Weights of a small GPT-style language model, trained from scratch on English Wikipedia.
Size: 9 layers, MLP 1536 ReLU, 26.3M parameters.
Architecture: LayerNorm before each block, rotary positions.
Training: a variant of Adam for these matrices, 438M tokens.
MLP neurons of a small language model. Each row is named by its layer, matrix (down: output weights) and neuron, and shows model dimensions 32-127. Each number is 128 + 24 x the weight over its row's rms, rounded and kept within 0 to 255.
A block is one neuron, or neurons of one layer that tend to fire together. After each block is what it responds to, as a language model described it from the Wikipedia text at the highest values.

L6.down1356 [152  66 133 126 138 200 134 144 124  97 129 140 109 138 156 146 122  96 160  99 135 136 135  97 113 126  85 149 152 145 140 113 162 125 109 131 107 147 124 150  85 131 104 111 119 136 106 120  79 127 136 128 126 114  99 122 103 150 158  93 146 118 125 132 183 143 136 156 141 179 133 145 139 129 122 140 165 125 151 140 116  83 137 115  93 119 111 114  97 181 143 111  92 157 112 114]
Responds to: Head nouns of job titles, roles and institutions, or words ending them, that lead into a name or "of", e.g. member Amit Shah, Institute of, village of.

L6.down488 [165 117 122 149  87 140 154 156 122 141 162 127 125 124 160 123 175 139  95 156 139 126 125 124 154 127 107 166  85 136 140  67 114 182 132  86 128 129 151 129 138 177 102 151 147 158 162 108 125 106 173 100  95 101 122 107  85 124 124 174 140 160 133 151 127 100 129 147 148 117 151 135 137 117 111 164 157 121 130 143 136  85 116  99  95 134 150 172 121 169 141 116 123 149 166 114]
Responds to: Final word piece completing a split adjective or participle modifying a following noun, often in quoted descriptions or hyphenated compounds: stone-car|ved, forg|otten, color|ful.

L2.down300 [ 71 178 164  95 161 164 125  90 101 132 146 133 155 124 112 115 166 129 132 146 117 125  95 137 137  98  88 160 110 130  98 136 124 167 161 130 125 125 172 150  91 130 135 128 127 140 142 161 120 157  92 129 123 106 137 133 128 100 137 121 141 139 130 127 171 121 134 180 106 110 123 122 158 103 106 141 131 137 181 138 140 112  96 141  81 103 111  75  96 140 144 146 133 104 119 171]
L2.down424 [ 94 147 167 130 135 100 109 112 104 135 127 113 129 145 126 120 117 133 123 200 169  90 167 152 129 143 149 113 134 119 130 111  94 118 137 129 163 170 122 126 134 136 153  66 106 123 169 160 175 130 113 128 137 113  99 180  90 132 175  95 132 106 122 104 146 159 167 137  96 118 126 139 150 123 113 131  86 159 129 118 121 128 163 139 143  93 131  98 122 114 201 173 129 161  89 123]
L2.down459 [146 120 104 133 130 105  96 108 159 174 144 121 110  99 151 124 112 116 123 141 139 143 117 205 113 115 118  98 112 123 173 112 114 130 121 134 157 163 158 140 142 161 157 126 144 127 138 115 100 156 166 142 144  85 133 120 133 133 116 142  83  89 143 169 116 102 104  96 138 115 113  91 131 145 138 128 100 126  79 176 101 156 169 118  86 181 132 134 173 124 152 160 148  90  93  98]
L2.down607 [138  94  85 133 143 118 149 148 130 126 129 103 107 112  98 146  95 108 140 151 176 151 129 108 169 139  82 104 139 117 103 110 131 131 104 107 156 140 132 146 130 113 111 121 147 148 113  99 142 120 129 153 147 119 104 123 123 135 130  92 136 158  61 158 143  96 107 137 112  64 123 148 127 169 117 121 131 107 133 128 132 148 123 126 132 123 156 135 134 107 195 150 125 148 108 122]
L2.down967 [152 108  93 128 113 131 132 163 131  93 136 132 136 117 146 160 114 143 138 107 122  97 111 121 103  90 129 145 153 196  94  95 140 155  93 128 125 174 153 136 122 138  93 132 143 100 161 119 134 160 175 114  90 113 129 114  83 105 127 141 136  98 114 123 126 134 160 128 152  98 152 141 141 133 147 125 140 189 110 100 143 149 164 137 144 137 131 116 124 143 107  80 156 142 109 139]
L2.down1060 [136 139 169 158 150 123  74 126 128 135 139 147 114 154  60 153 138 125 149 145 133 131 126 113 146 121 126 108 104 111 173 116 183 110 143 158 140 175 163 134 122 122 121 121 142 133 128 191 114 104 127  80  94 115 121 148 123 128  81 116 139 136  95 131 159 121 105  93 150  92 160 134 134  71 139 116 143 144 132 145 121 128 136 151 122  89 114 126 113  95 158 132 110 144  98  94]
L2.down1137 [128 104 108 101  99 179  95 167 105 166  61 112 141 142 161 106 130 140 152 110 131 110 112 131 122 131  86  90 116 152 110  95 142 154 167 137  92 104 130 144 117 172 122 115 157 156 141 132 165 110 141 104 112 107  68 149 122 124 143 127 121 145 188 107 134 111 121 126 115 161 162 135 162 151 146 149 154 135 158 127  99 148 101 151 145 132 125 120 162 118 155 150 120  80 151 152]
L2.down1378 [120 172 106 137 110 131 123 177 119 121  88  64 153 151 100 128 150 160  97 145 149 101  95 113 121 108  99 110 110 134 117 130 158 126 112 107 156  90 143  97 106 116 129 134 148 114  94 123 137 138 102 140 109 128 132 156 149 133 102 102 148 129 144 110 131 158 183  98 145 116 140 116  97 163 120 164 128 119 102 137 114 111 126 142 124 146 114 140 133 119 141 155 131 142 152 180]
Responds to: The word University (and sometimes College, academic, school) in names of places people studied or worked, as in graduated from the University of…; also a weak scatter of table cells, abbreviations and ordinal suffixes.

L4.down36 [ 89 122 167 144 158 112 120 106 114 138 163 124 142 140 146 121 175  58 110 111 120 139 124 122 118 118 141 129 121 128 137  93 103 140  88 126  95 103 121 161 161 108 124 148 134 128 121 164 150 152 118 127 173 121 106 117 132 169 143 154 179 139 111  83 149  88 135  90 123  83 117 151  93 137  97 121 125 133  84 119 147 114 143 117 154 130 141 126 110 149 108 128 121 120 143 119]
L4.down144 [145  90 127  95 120 132 104 110 116 138 180  86 114 135  94 112 132 126 148 133 140 129 104  99 142 138 146 151 130 151  91 148 110 139 113  88 150 114 130 136 113 138  91 146 131 118 125  93 163 142  99 163 150 120 167  97 154 115 142 146  82 140 117 133  96 126 127 124 138 126 107 142  94 109 145 140 147 130  79 175 130 129  92 171 153 138 123  66 104  81 144 148 110 158 116 146]
L4.down171 [102 121 158  73  94 102 115 123 148 144 101 130 156 104 120  78  94 157  88 144 117 151  83 122 154 104 127 103 123 124 152 119 109 115  99 127 117  92 155 119 101 147 131 138 123 105 115 136 105 165 137 160 156 119 135 129 154 118 153 136  89 132 102 132 124 104 157 121 103  94 119 127 161 119 113 145 103 111 146 155 127  64 111 138 121 123 127 126 120 118 118  78 138 116 133 136]
L4.down780 [133 122 150 109 126 127 101 158 142  80 131 103 135 131 135 139 138 158 171 118 103 130  82 134 130 106 125 126 171 153 117 123  95 125 121 132 121 139 143 115 116 107 114 130 124 113 132 141 119 163 153 148 145  84 117 133 137 120 128 180  71 106 147 152 118 113 128 116 110  72 117 139 122 122 115 139 155 154 131  88 156 108 110 195 142 182 156 122 113 106  93 160 121 159 102 155]
L4.down881 [132 135 110 119 154 162 167 120 113 165 142 104 162 160 152 122 120 142 110 116 169 116 143 141 142  94 118  88  89 127 148 104 125 127 117 111 145 148 143 127 148 128 123 117  80 193 131 141 113 130 158 134 181 170 131 117 153 115 157  86 128 143 169 169 133 158 129 162 133 118 107 114 132 138 153  98 146 150  97 131 119 147 118 131 116 138 163 158 131 149 115 133 119 135 128 147]
L4.down941 [141 125 143  96 169 112 158 135  82 151 128 110 143 121 120 145 133 150 133 121 118 102 111 120 163 126 106  90 117 116 116 127 132 162 115 130 133 137  92 155 159 139  61 164 154 140 125 166 120 102 110 146 126 132 115 150  93 124 131 102 127  93 146 126 171 104 174 148 133 124 121 143 130 143 101 135 129 109 102 125 122 167 137 125 145 108 188 109 118 140 104 103  75  89 141 119]
L4.down1085 [ 93 107 108 143 115 110 123 114 163 135 137 101 119 119 137 131 134 115 111 177 155 150 157 115 143 112 149 120 134 163 143 118 116  96 110 150 150 143 150 146 106 132 122 109 156 131 131 141 129  97 127 135 100 134 125 102 162 154 143 128  93 111  97 108 122 115 134 134 183  93 131 191 148 134 121 113 143 225  72 148 109 142 173 134 161 142  94 146 111 122 140 115 125  85 134 147]
L4.down1463 [154  90 158 125  90 125 157 142 122 124 126 130 156 122 133  88 123 135 135 142 122 121 131 108  98 122 133 122 153 153 129 114  80 106 143 125  85 117 109 164 128 121 114 101 150 117 111 140 107 130 107 148 144 118 154 169 141 129 151 132 131 112 155 122 121 145 151 131 141 109 137 168  91 141 111 122 132 150  90 108 115  89 174  84 163 137 120 146 138 134 171 146 102 114 155 134]
Responds to: Single capital-letter pieces starting a proper noun split into pieces, often foreign names or places in lists and tables, such as P(uneet), K(erala), G(yzis).

L6.down259 [155  97 162  99 140  76 146 116 110 117 109 159 135 115 156 125  93 108 121 123 121 122 114 170 127 123  98 128 121 145 154 131 165 166 131 156 106 108 132 162 145 116 119 130 128 120 125 119  71 131 124 151  84  69 132 122 138 115 155 107 100 168 159  99 132 139 106 138 108 105 163 145 135 134 175 104 157  90 111 116 157 119 142 105 150 137 151 155 114 134 115 154 148  88 116 136]
Responds to: Prepositions opening a time phrase before a year or date, often sentence-initial in historical narrative: "By 1835", "In 1962", "since February".

L6.down1002 [150 138  98 144 144 148 100 150 146 127 125 133 166 121 146  89  98 111 152 135  88 126 127  82 114  97 133 124 145 149 122 157  85 159 135 108  87 139 145  97 167 123  75 138 183 131 111 126 141 113 136 150 135 105 105  98 117 113 162 166  83 148 125 148 152 108 128 121 124 100 104 151 170 131 158 125 150 168 144 115 176  73 123 138 102 107  99 135 119 120 143 141 117 121 150 130]
Responds to: First capital letter piece of a surname after a given name in name lists and credits, such as Matsumoto, Pleasure, Haggard; also stray word-initial pieces like "-m" and "at".

L4.down381 [ 95  91 140 166 135 126 112 149 135 128  92 139 106 147 117 133 119 136 153 135 139  84 118 104 108 192 119 110 146 118 128 160 122 116 112 144 119 140  86 177 102 152 151 133 124  95  65 111 121 121 122 174  98 131  97 122 148 134 137 115  77 145 107 130 153 163 148 131 128 131 149 127 135 147 114 119 134 119 105 152 117 160 157 132 113 126  95 148 115 137 104  88 105 116 150 150]
L4.down566 [ 74 115 128 114 131  97 111 127 125  96 114 158 152 156 136 115 103 127 101 138 134  92 139 147 120 129 133 109 133 147 109 148 119  96 126 106 116 106 135 127  97  89 133 136 100 129 118 135 104 161 117 100 168 137  93 129 152 150 135  99 127 134 148 110 125 143 141 143  96 147  80 111 161 154  79 140 130 106 106 130 156 146 119 161 117 123 113 140 124 143 135 132 131 110 129 131]
L4.down705 [126 153 147 143 137 103 143 124 153 121 148 120 112 165 157 164 131  96 143 129 141 151 129 146 147  54 132 146 151 148 165  97 146 150 109 151 111  99 138 115  91 120 108 168  72 129 133 110 155 160 155 132 141 116 126 144 124 155 119 118 140 108  85 151 152 162 107 122  98 152 142 141 145 151  97 148  81 136 118 139 111 103 144 107 125 118 140 113 154 204 128 154 154 135 118 150]
L4.down726 [136 140 137 156 117 171 139 159 122 132 126 131 142 102 138 144  92 142 116 172  99 122 152 114 119 115 158 170  92 113 107 120 111  97  87  92 129 114 146 112 136 122 149  79 156 103 147  85 112 118 108 115 105 129 142 150 135 124 106 171 149 134 130 130 132 122 106 117 111 121  94 112 113  97 163 139 128 139 123 146  97  73 115 103 124 149 167 137 131 223 138 136 125 136 115 120]
L4.down809 [182 183  95 105 155 125 165 153 140  93 148 115 128 125 106 181 132 118  87 138 124  92 124 136 170 132 164 148 105 102 135 127 134 108 131  79 101  68 127 124 162 119 147 158 167  81 120  98 167 133 132 129 131 124 144 160 138 125 110 112 125 130 146 132 132  85 101 134 111 136 115 139 126 150 111 169 117 146  77 142  92 101 150 140  88 119 158 144 156 185 137 144 130 141 129 140]
L4.down1120 [133 117 141 133 126 120 134 148 116  95 173 113 136 136 103 159 158 124 135 121 141 141 111 123  78 141 146 130 158 132 151 120 149 117 110 124 130  77  69 138  91 123 130 158 107  87 114 126 124 116 135 153 150 146  97 139 156 166 101 131 144 115 125 158 132 145 116 203 136 156 135  91 147 171  83 118 146  79  95 148 140  91 139 101 140 166 136 166 123 209  87 137 104 146  87 137]
L4.down1204 [149 119 120 104 138 138 150 134 148 111  89 115 114 127 129  92 141 136 116 141 129 120 124  98 135  90 129 131 100  90 192  96  81 106 119 130  87 127 132 137 118 145 166 109 132 124 162 152 117 151 170 150 143 133 118 142 113 101 164 149 136 137 143 123 115 111 152 114  87 128 141 125 115 114 190 130 162 127  78 136 105 115 175 117  84 115 133  91 117 194 167 149 123 130 128 150]
L4.down1314 [141 112  75 166 124  85 143 100 102 128 100 157 149 154 146 152 152 109 124 100  99 128 193 146  91 138  99 160 152 158 139 136 133 110 114 134 100 110  76 136 181 180 115 101  95 122 117 140 108 173  67 107 132 145 153 117 104 138 162 131 124 138 107 130 120 163 101 155 128 124 158 123 151 143 120 130  86 126 129 135  71 151 149 173 127 113 118 134 144 157 125 134 126 108 130 169]
Responds to: Final suffix pieces completing split words, mostly verbs (real-ised, ind-icated, enab-led), plus "that" after reporting verbs like argued.

L2.down488 [151 109 166  97 120 137 155 113 132 134 132 130 107  77 133 125 159 116 102 166 123 125  97 117 125  70 115  90 133 139 161  90 146 157  87  74 104 132 153 114 127 134 129 130 141 121 112 142 123  92 138 154 115 131 125 137 143 100 138 140 130  90 173 140 116 126 151  79 143 136 140 107 155 146  87 146 165 129 171 138 156 125 133 154 155 131 177 103 113 125 127 132  74 121 118 140]
L2.down596 [191 130 101 183 108 107 123 159 113 158 157 104  71 163  88 161 132 139 111 129 167 131 114 171 140 116  90 136 142 163 130 142 153 119 119  83 138  63 139 114 140 194 139 135 112 176 112 140 131 110 135 125 126 112 108 132 157 144 109 157 178 122 154 151 119 143 105 136 114 138 138 150 129 140 144 176 128 145 138 117  77  81  97 126 100 116 130 106 103 134 118 122 116 102 117  96]
L2.down856 [ 93  89 118  80  96 117 116  94  83 159 137 113 167 149 139 138 154 114 100 133 108  93 127 147 121 129 113 104 106 124 133 203 162 137 115 113 164 164 135 128 129 149 101 160  59 159 125 137 148 133  92 142 139 135 115 121 166 125 145 135 160 121 110 164 124 179 138 120 123 139 145 124 145 115 170 152 112 130 139  86 157 165 131 194 129 115 119 111 156  89 178  87 163 143 106 155]
L2.down960 [171 119 153 107 128 130 154 111 136 128 149 120 153 108 122 122 153 120 115 164 111 132 122 135 158 114 118 120  99 140 160 106 137 139 155 215 141 155 162 141 110 112 148 144 133 121 151 120 133 150 160 120 105 141 127 109 130 162  69 138 149 118 130  75 156 125  92 139 133 120 119 159 141 182 112 150 105 119 160  86 131 108 153  97 149 140 149 136 138 125 143 113 134 152 123 166]
L2.down1028 [168 133  96 116 115 157 132 144 125 134 138 105 134 172 115 142 113 156 126 105 115 107 146 109 115 121 107 139 144 156 109 142 126 160 138  91 160 116 109 122 146 146  94 157 126 116 120 174 137 101 182 116 141 130 142 113 132 118 130  92 133 145 118  75 140 143 114 138 115 100 143 126 179 131 133 134 171 134 149 124 142 156 116 148 123 118 158 119 131 116 131 138 124  97 116 142]
L2.down1377 [198  94 134  83 180 133 123 101 128 114  89  90 150 118 135 151 119 155 100 173 119 144 128 133 116 155 108 136 166 129 150 125 113 122 130 121 131 136 119 140 115 144 116 120 128  93 110 147 159 163 149 164  80 147 107 121 140 104  94  95 109 163 118 138 107 155 121 127 137 159 121 144 117  76 155 204 151 110 160 104 131 143 131 120 119 164 111  89  84  99  84 127 108 149 104 166]
L2.down1468 [136 123 150 141 101 104 153 102  86 174 122 102 112 168 143 125 133 147 142 127 111  92 139 108 113  95 136 102 132 137 132 157 155 137 102 205 132 137  79 141  73 119 112 137 114  79 125 128 159 138  96 129 127 122 136 137  91 150 124 119 172 120 131 109 115 117 143 132  81 120 124 146 146 151 104 138 127 124  92 113 122 126 125 133 151 119 149 115 153 106 128 150 141 141  94 151]
L2.down1501 [145 146 134 177 133 105 141 144 146 187 121 125 134 145 143 123 172 125 131 138 167 142 173 134 108 105 115 116 155 136 148  84 146 119 117 145 169 158  99 129 153 131 142 152 127 128 128 151 143 112 122 111 178 148 111 101  78 140 137 119 164  85 127 122 161 129 118 141 137 131 141 133 157 177 112 152 125 140 134 158 136 114  95 145 134 133  86  93 138  99  98 127 149 150 124 105]
Responds to: Single-character tokens: second decimal digits (10.37, 2.68, 1.28), sentence-initial "A" after headings, and capital E beginning words (EDPR, Even, Estrada).

L2.down63 [155  96  99 168 172 116 172 144 107 145  97 118 146 120 159 127  98 147 134 132 167 124 132 122 139 134 153 148 157 106 115 139 100 115 124 122 123 141 120 121 166 110 149 119 131 139 152 163 162 134 136 110  94 109 167 114 179 138  88 124 120 105 123 155  90 127 150 114 156 155 118 116 123 119 114 147 156 124 118 117 143 109 118 131 180 136 139 149 159 169 101  76 109 114 144 123]
L2.down170 [168 124 109 112  99 147 171 130  92 137 102 131 138 115 139 150 112 114  86 112 118 109 100 108 155 117 133 134 129 121 112  85 116 143  87  89 117 119 116 121 132 163 138  81 143 120 129 100 153 131 162 121 144 143 155 112 124 113 114 126 149 164 157 123 105 144  88 152 129 148 114 118 120 116 118 132 123 139  99 129 121  79 120  74  89 169 148 130 123 183 122 144 105 138 121 176]
L2.down183 [132 121 114 156  87 126 146 104 130 103 120 124 118 106 116 152 104 127 119 136 105 134 143 146 119 105 108 111 113 127 119 122 141  98 157 133 152  83  95 118  95 174 107  76 150 128 146 151 159 138  99 148 158 163 154 133 133 100 143 133 124 106 134 128 108 126 127 187 111 162 116 153 106 135 166 141 149  86 139 125 107 199 109 136  87 117 111 133  94 131 117 106 144 133  81 117]
L2.down226 [164 113 117 142 111 126 170 143 137 146  86 137 122 132 112  82 108 128  91 194 149 146 132 144 147 152 143  79 125  98 117 113 111 122 168  98  59 157 110  77 139 129 109 103 152 163 116 145 159 138 160 168 172 166 140 144 102 144 141 133 125 110 153 109  88 110  86 103 129 151 142  82 166 124  80 130 131 139 165 125 106 171 116 121 126 123 163 108 134 108 155 173 158 114  78 111]
L2.down335 [149 142 132 139 138 153 134  79 117  97 120 128 167 103 131 128 155  71  98 104 109 149  77 121  95  76 169 151 131 117 156 124 127 132 101 159 136 118  97 107 113 137 128 131 111  85 124  85 150 129 110  96 160 111 150 127 134 121 132 108 162 142 108 111 101 105 129 113 103 124 189 150 132 135 167 107 160 135 133 136 137 156 160 109 128 151  83 145 114 171 101 144 111 134  76 111]
L2.down799 [110 128 103 156 154 116 158 114  90 160  91 113  87  59 154 163 114 130 179 156 129 114  93 120 120  99 149 137 139 139 156 102 142  91 123 150 134 128 144 113 145 153 152 113 153 158 111  95 158 144 107 119 124 124 117 110 129 158  86 142 139 106 146 139 131 138 168  92 126 140 153  91 137 124 134 117 166  86  98 101 101 109 124 109 137 138 104 161 141 155 141 133  85 135  94 146]
L2.down849 [168 148 150 147 115 145 156 127 128 120 164 138 123  92 106 136 121 138 172 129 135 133 123 145 159 100 110 104 137 148 144 127 150 129 161 154 122 144 145 150 138 138  77  99  88 105 156 129 152  78 134 179  74  75 146 131 159 145 115  66 146 146 147 131 113 100 154 115 120 141 132 159 133 129 132 146 133  99 156 150  77 129 126  87  72 111 155  95 160 132 112 125 134 161 129 133]
L2.down1238 [151 144 159 106 138 130 121 145 112 133 135 121 134 132 164 149 124 134 127  94 196 113 133 131 120 115 137 133 166 182 121 122 107 166 125 135 131  91  73 150 157  98  77 137  92 162 163  77  95 166 177 151 129  74 139  97 110 152 131 137  98 147  63 114 174 181 140 100  86 112 148 124  81 113 136 113 109 130  98 115 133 102 142 133 139 163 124 128  88  91 124 169 161 153  69  93]
Responds to: Inflectional or derivational suffix tokens that complete a word split into pieces, mostly -ed, -ly, -ing, as in decommission-ed, slow-ly, distract-ing.

L4.down471 [139 115 122 102 155 109 170 190 128 156 154 118 113 139 119 138 152 131 104 100 123  85  85 125 101 118 126 130  91 113 143  82 125 136 114 145 121 115 119 125 100 144  86 125 156 106 167  95 121 131  94 115 121 139 133 170 110 142  93 120 154  73 138  69 111 130 147 138 103 171 113 114 133 141  88 148 137 162  92 111 124 152 135 139 152  93 132 110 121 161 169 114 150 131 118 127]
L4.down580 [107 120  99 121  79 123  98 144 135 112 160  96 114 151 115 125 115 119 105  94 137 122 153 174 141  61 129 110 111 128 122 130 164 130 115  98 160 140 197 140 145 168 139  98 116 106 130 164 158 132  76 170 160  85 119  72 136  98 123 126 102 128 116  91 125 151 103 171  97 122 134  94 155 109 105 120  98 137  87 136 137 119 129  85 138 138 153 121 120 114 127 116 131 117 174 134]
L4.down623 [127  94 116 126  98 136 111 108 140 151 120 172 136 160 151 121  90 180 145 118 122 161 126 128 132 137 116 123 131 130 118 162 161 135 126 168 120  97 121 135 132 153 109 143 149  93 138 148 156 107 120 112 116 130 102 138 116 117 173 113 148 140 123 134 141 122 138 159 151 123  82 111  84 159  92 125 174 173 117 110  95 158 116 111  91 125 121 146 125 132 106  59 139 153 109 139]
L4.down658 [ 73 119 151 157 128 142 125 122 109 154 120 143 131 177 133 118 164 112 159 113 160 114 171 154 131 109  77 109 132 116 163 138 131  90  90 134 114 107  97 145 135 174 124 157 152 138 103 185 117 139 132  80 179 137  75 146  92 132 133  59 122 155  90 155 132 120 133 186  99 178 120 155 168 120 149 123 156 108 114 144 151  99 135 131 140 137 149 151 114 133 115 117 106  91 136 108]
L4.down773 [182 118 126 142 142 101 150 126 148  90 102  83  98 110 124  97 168 126 125 135 162 133 160 121 116  93  94 126 138  88 158 130 104 111 158 119 123 116 129  67 139 188 142 109 153 113 116 159 144 134 138 166 108 138 132 171 114 128 131  88 105 122  84 115 107 115 130 113 139 116 158 159 118  91 152  89 136 140 122 120 118 140  96 126 108 157  95 120 161  87 136 108 139 135 122 160]
L4.down867 [128 106 102 105 132 105 144 106 141  93 132 145 126 151 184 146 117 154 153 123 148 142 152 132 134  97 113  88 148 121 122 145 136  95 139 107 114 147 116 104 145  97 131 146 154 175 122 140 175 125 167 147 157  89 111 108 119 105 117 120 113 120 106 171 138 142 130 158  91 150 139 123 177 169 134 134 160 134 174 155 134  97 126  83 120 153 123 108 164 151 142 150 100 149  66 135]
L4.down898 [101 112  68 127 128 102 155 157 130 144 165 128 105 130 147 127 151 136 100 125 159 124 162 129 120 100 115 128 115 135 162 125 157 118 138 153 121 140 171 130 164 106 111 151 106 177 108 120 164 146 141 151 152 133 131 127 122 138 132  85 136  94 123 148 155 118 201 164 146 117 120 109 148 158  86 124 112 109 106 154  96  84 129 155 159 119 118 193 153 170 129 142 136 125 150 138]
L4.down1329 [100 163 108 152 142 136 120  88 134 137 144 121 124 143 101  77 125 107 158 163 149 143 133 113  88 159 134 136 128 114 150 116 101 136 126 103 146 172 146 119 100 144 105 115 159 114 106 147 142 117 149 128 122 155 154 142 157 146 136  87 110 133 125 120 147 131 106 119 116 146 123 131 112 191 125 104 142 203 142 117 106 114 113 132 141 117 121 154 139 162  93 109 117 108 138 127]
Responds to: Head nouns that close multiword names of institutions, venues or events, such as University, Stadium, Association, Museum, Conference, Games.

L4.down204 [119 126 146 199 135 120 187 130 125 107 126 106 139 127 107 168 125  97 137 132 112 131 136 112  90 111 135 148 143 126 149  66 107 100 123 146 132 115 117 130 102 119 160 140 158 112 119  59 121 108 127 112  91  86 149 188 165 110 106 110 114 142 113 149 177 152 105 126 124 123 166 113 159  99 142 159 113 114 140 141 151 120 129 129 177 153 154 173  94 147 103  99 160 154 123 168]
L4.down255 [158 108 137 105 159 157  87 163 146 117 163 155 121 130  95 118 109 106 117 117 120 150 131 155 120 139 167 137 115  68 140 136 135 143 109 111 129  90 181 115 127 116 169 121 100 109 100 155 205 107 131 143 114 117  91 106 137 144 104 106 142 154 115  87 102 139 113 144 125 113 126 151 136 143 147 138 153 169 105 175 131 133 154 140 146 148  87 153 133 143 114 126 102  93  95 136]
L4.down460 [157 133  75  69 136 165 133 135 160 149  79 109 155 148 137 106 103 120 135 155 143 133 150 106 102 111  89 138 139 163 139 117 133 122 151  93  95 137 121 153 147 127 135 171  99 124 136 124 196 126 105 108 100 138 165 119 110 119 138  74 114 157 121  92 138 113 158 143 143 107 122 151 155  99 105 127 121 159 115 107  77 121 129 126  79 153 122 105 145 115 142 111 180 115 160 131]
L4.down899 [132 104 154 123 146 108 143  90 126 199 149 126 107 133 132 108 149  95 114 113  64 114 166 104 137  38 106 134 138 105 137 129  98 142 119 143 122 155 106 142 142 122 135 118 106 121 124 132 158 119 119 112 156 121 181 103  83 131 128 108  94 138 107 115  76 128 121 126 111 156 135 167  83 134 170 155 197 126 142 114 138 118 156 174 139 127 161 140 128 106 117  85 157 135 197 146]
L4.down995 [100  94 109 125 103 164 165 166 108 122 146 145 116 150 161 136 159 113 134  82 137 185 154 129 152 121 105 123 109 122 103 113 132 110 128  94 117 122 141  77 158 107 147 140 117 198 120 101 149 135 146 144 151 143 102 119 127 126 136  91  77 101 127 161 110 101 145 159 156 142 143 144 140 113  92 115 119 116 125 119 140 109 114 129 103 146 106 111 150 184 163 116 127 165 115 126]
L4.down1199 [136  53 149 162 154 120 105 142 124 154 114 122 166 136 120 134 132 113 109 123 170 118 141 121  90 119 136 139 114 114 145 107 137 114 107  90 109 156 131  99 127  91 181 113 102 110 104 153 132 154 103 145 125 120  99 126 134 111  87 126 101 132 155 143 120 121 117 121 133  98 143 125 100 127 159 102 157 171 115 114 175 152 164 151  83 122 101  74 124 134 145  91 118 165 118 128]
L4.down1255 [115 173 120 138 141 150 135 112 129 128  92 107 158 117 125 113  98 162 117 135 108  75 117  96 140 121 142 135 103 119 119 112 104 168 160 164 114 146 139 116 138 102 128 115 128 105  89 144 146 151  89 154 143  93 172 111 165  95 122 174 139 128 136 128 123 141 148 154 101 101 151 135 110 117 184 114 159  98 132 158 168  99  84 143 107 138  83 134 148 108 108 115 169 114 173 100]
L4.down1449 [120  83 117 158 135 107 152 138  96 137 107 106 106 123  98 140 145 136 123 122 145 101 148 126  95 111 144 111 165 116 124 133 121 155 121  97 127 131 144 113 154 106 126 115 123 143 113 119 131 161 159 170 149 138 122 130 137 147  74 123 149 140 152 165  85 118 154  98 102 115 141 168 124 117 150 123 125 106 122 160  76 126  94 147 139 142 146  92 168 124  95 110 179 109 157 135]
Responds to: Prepositions or conjunctions that open a time or amount phrase, often right after a comma or period: after, until, before, over (£3,000), more than.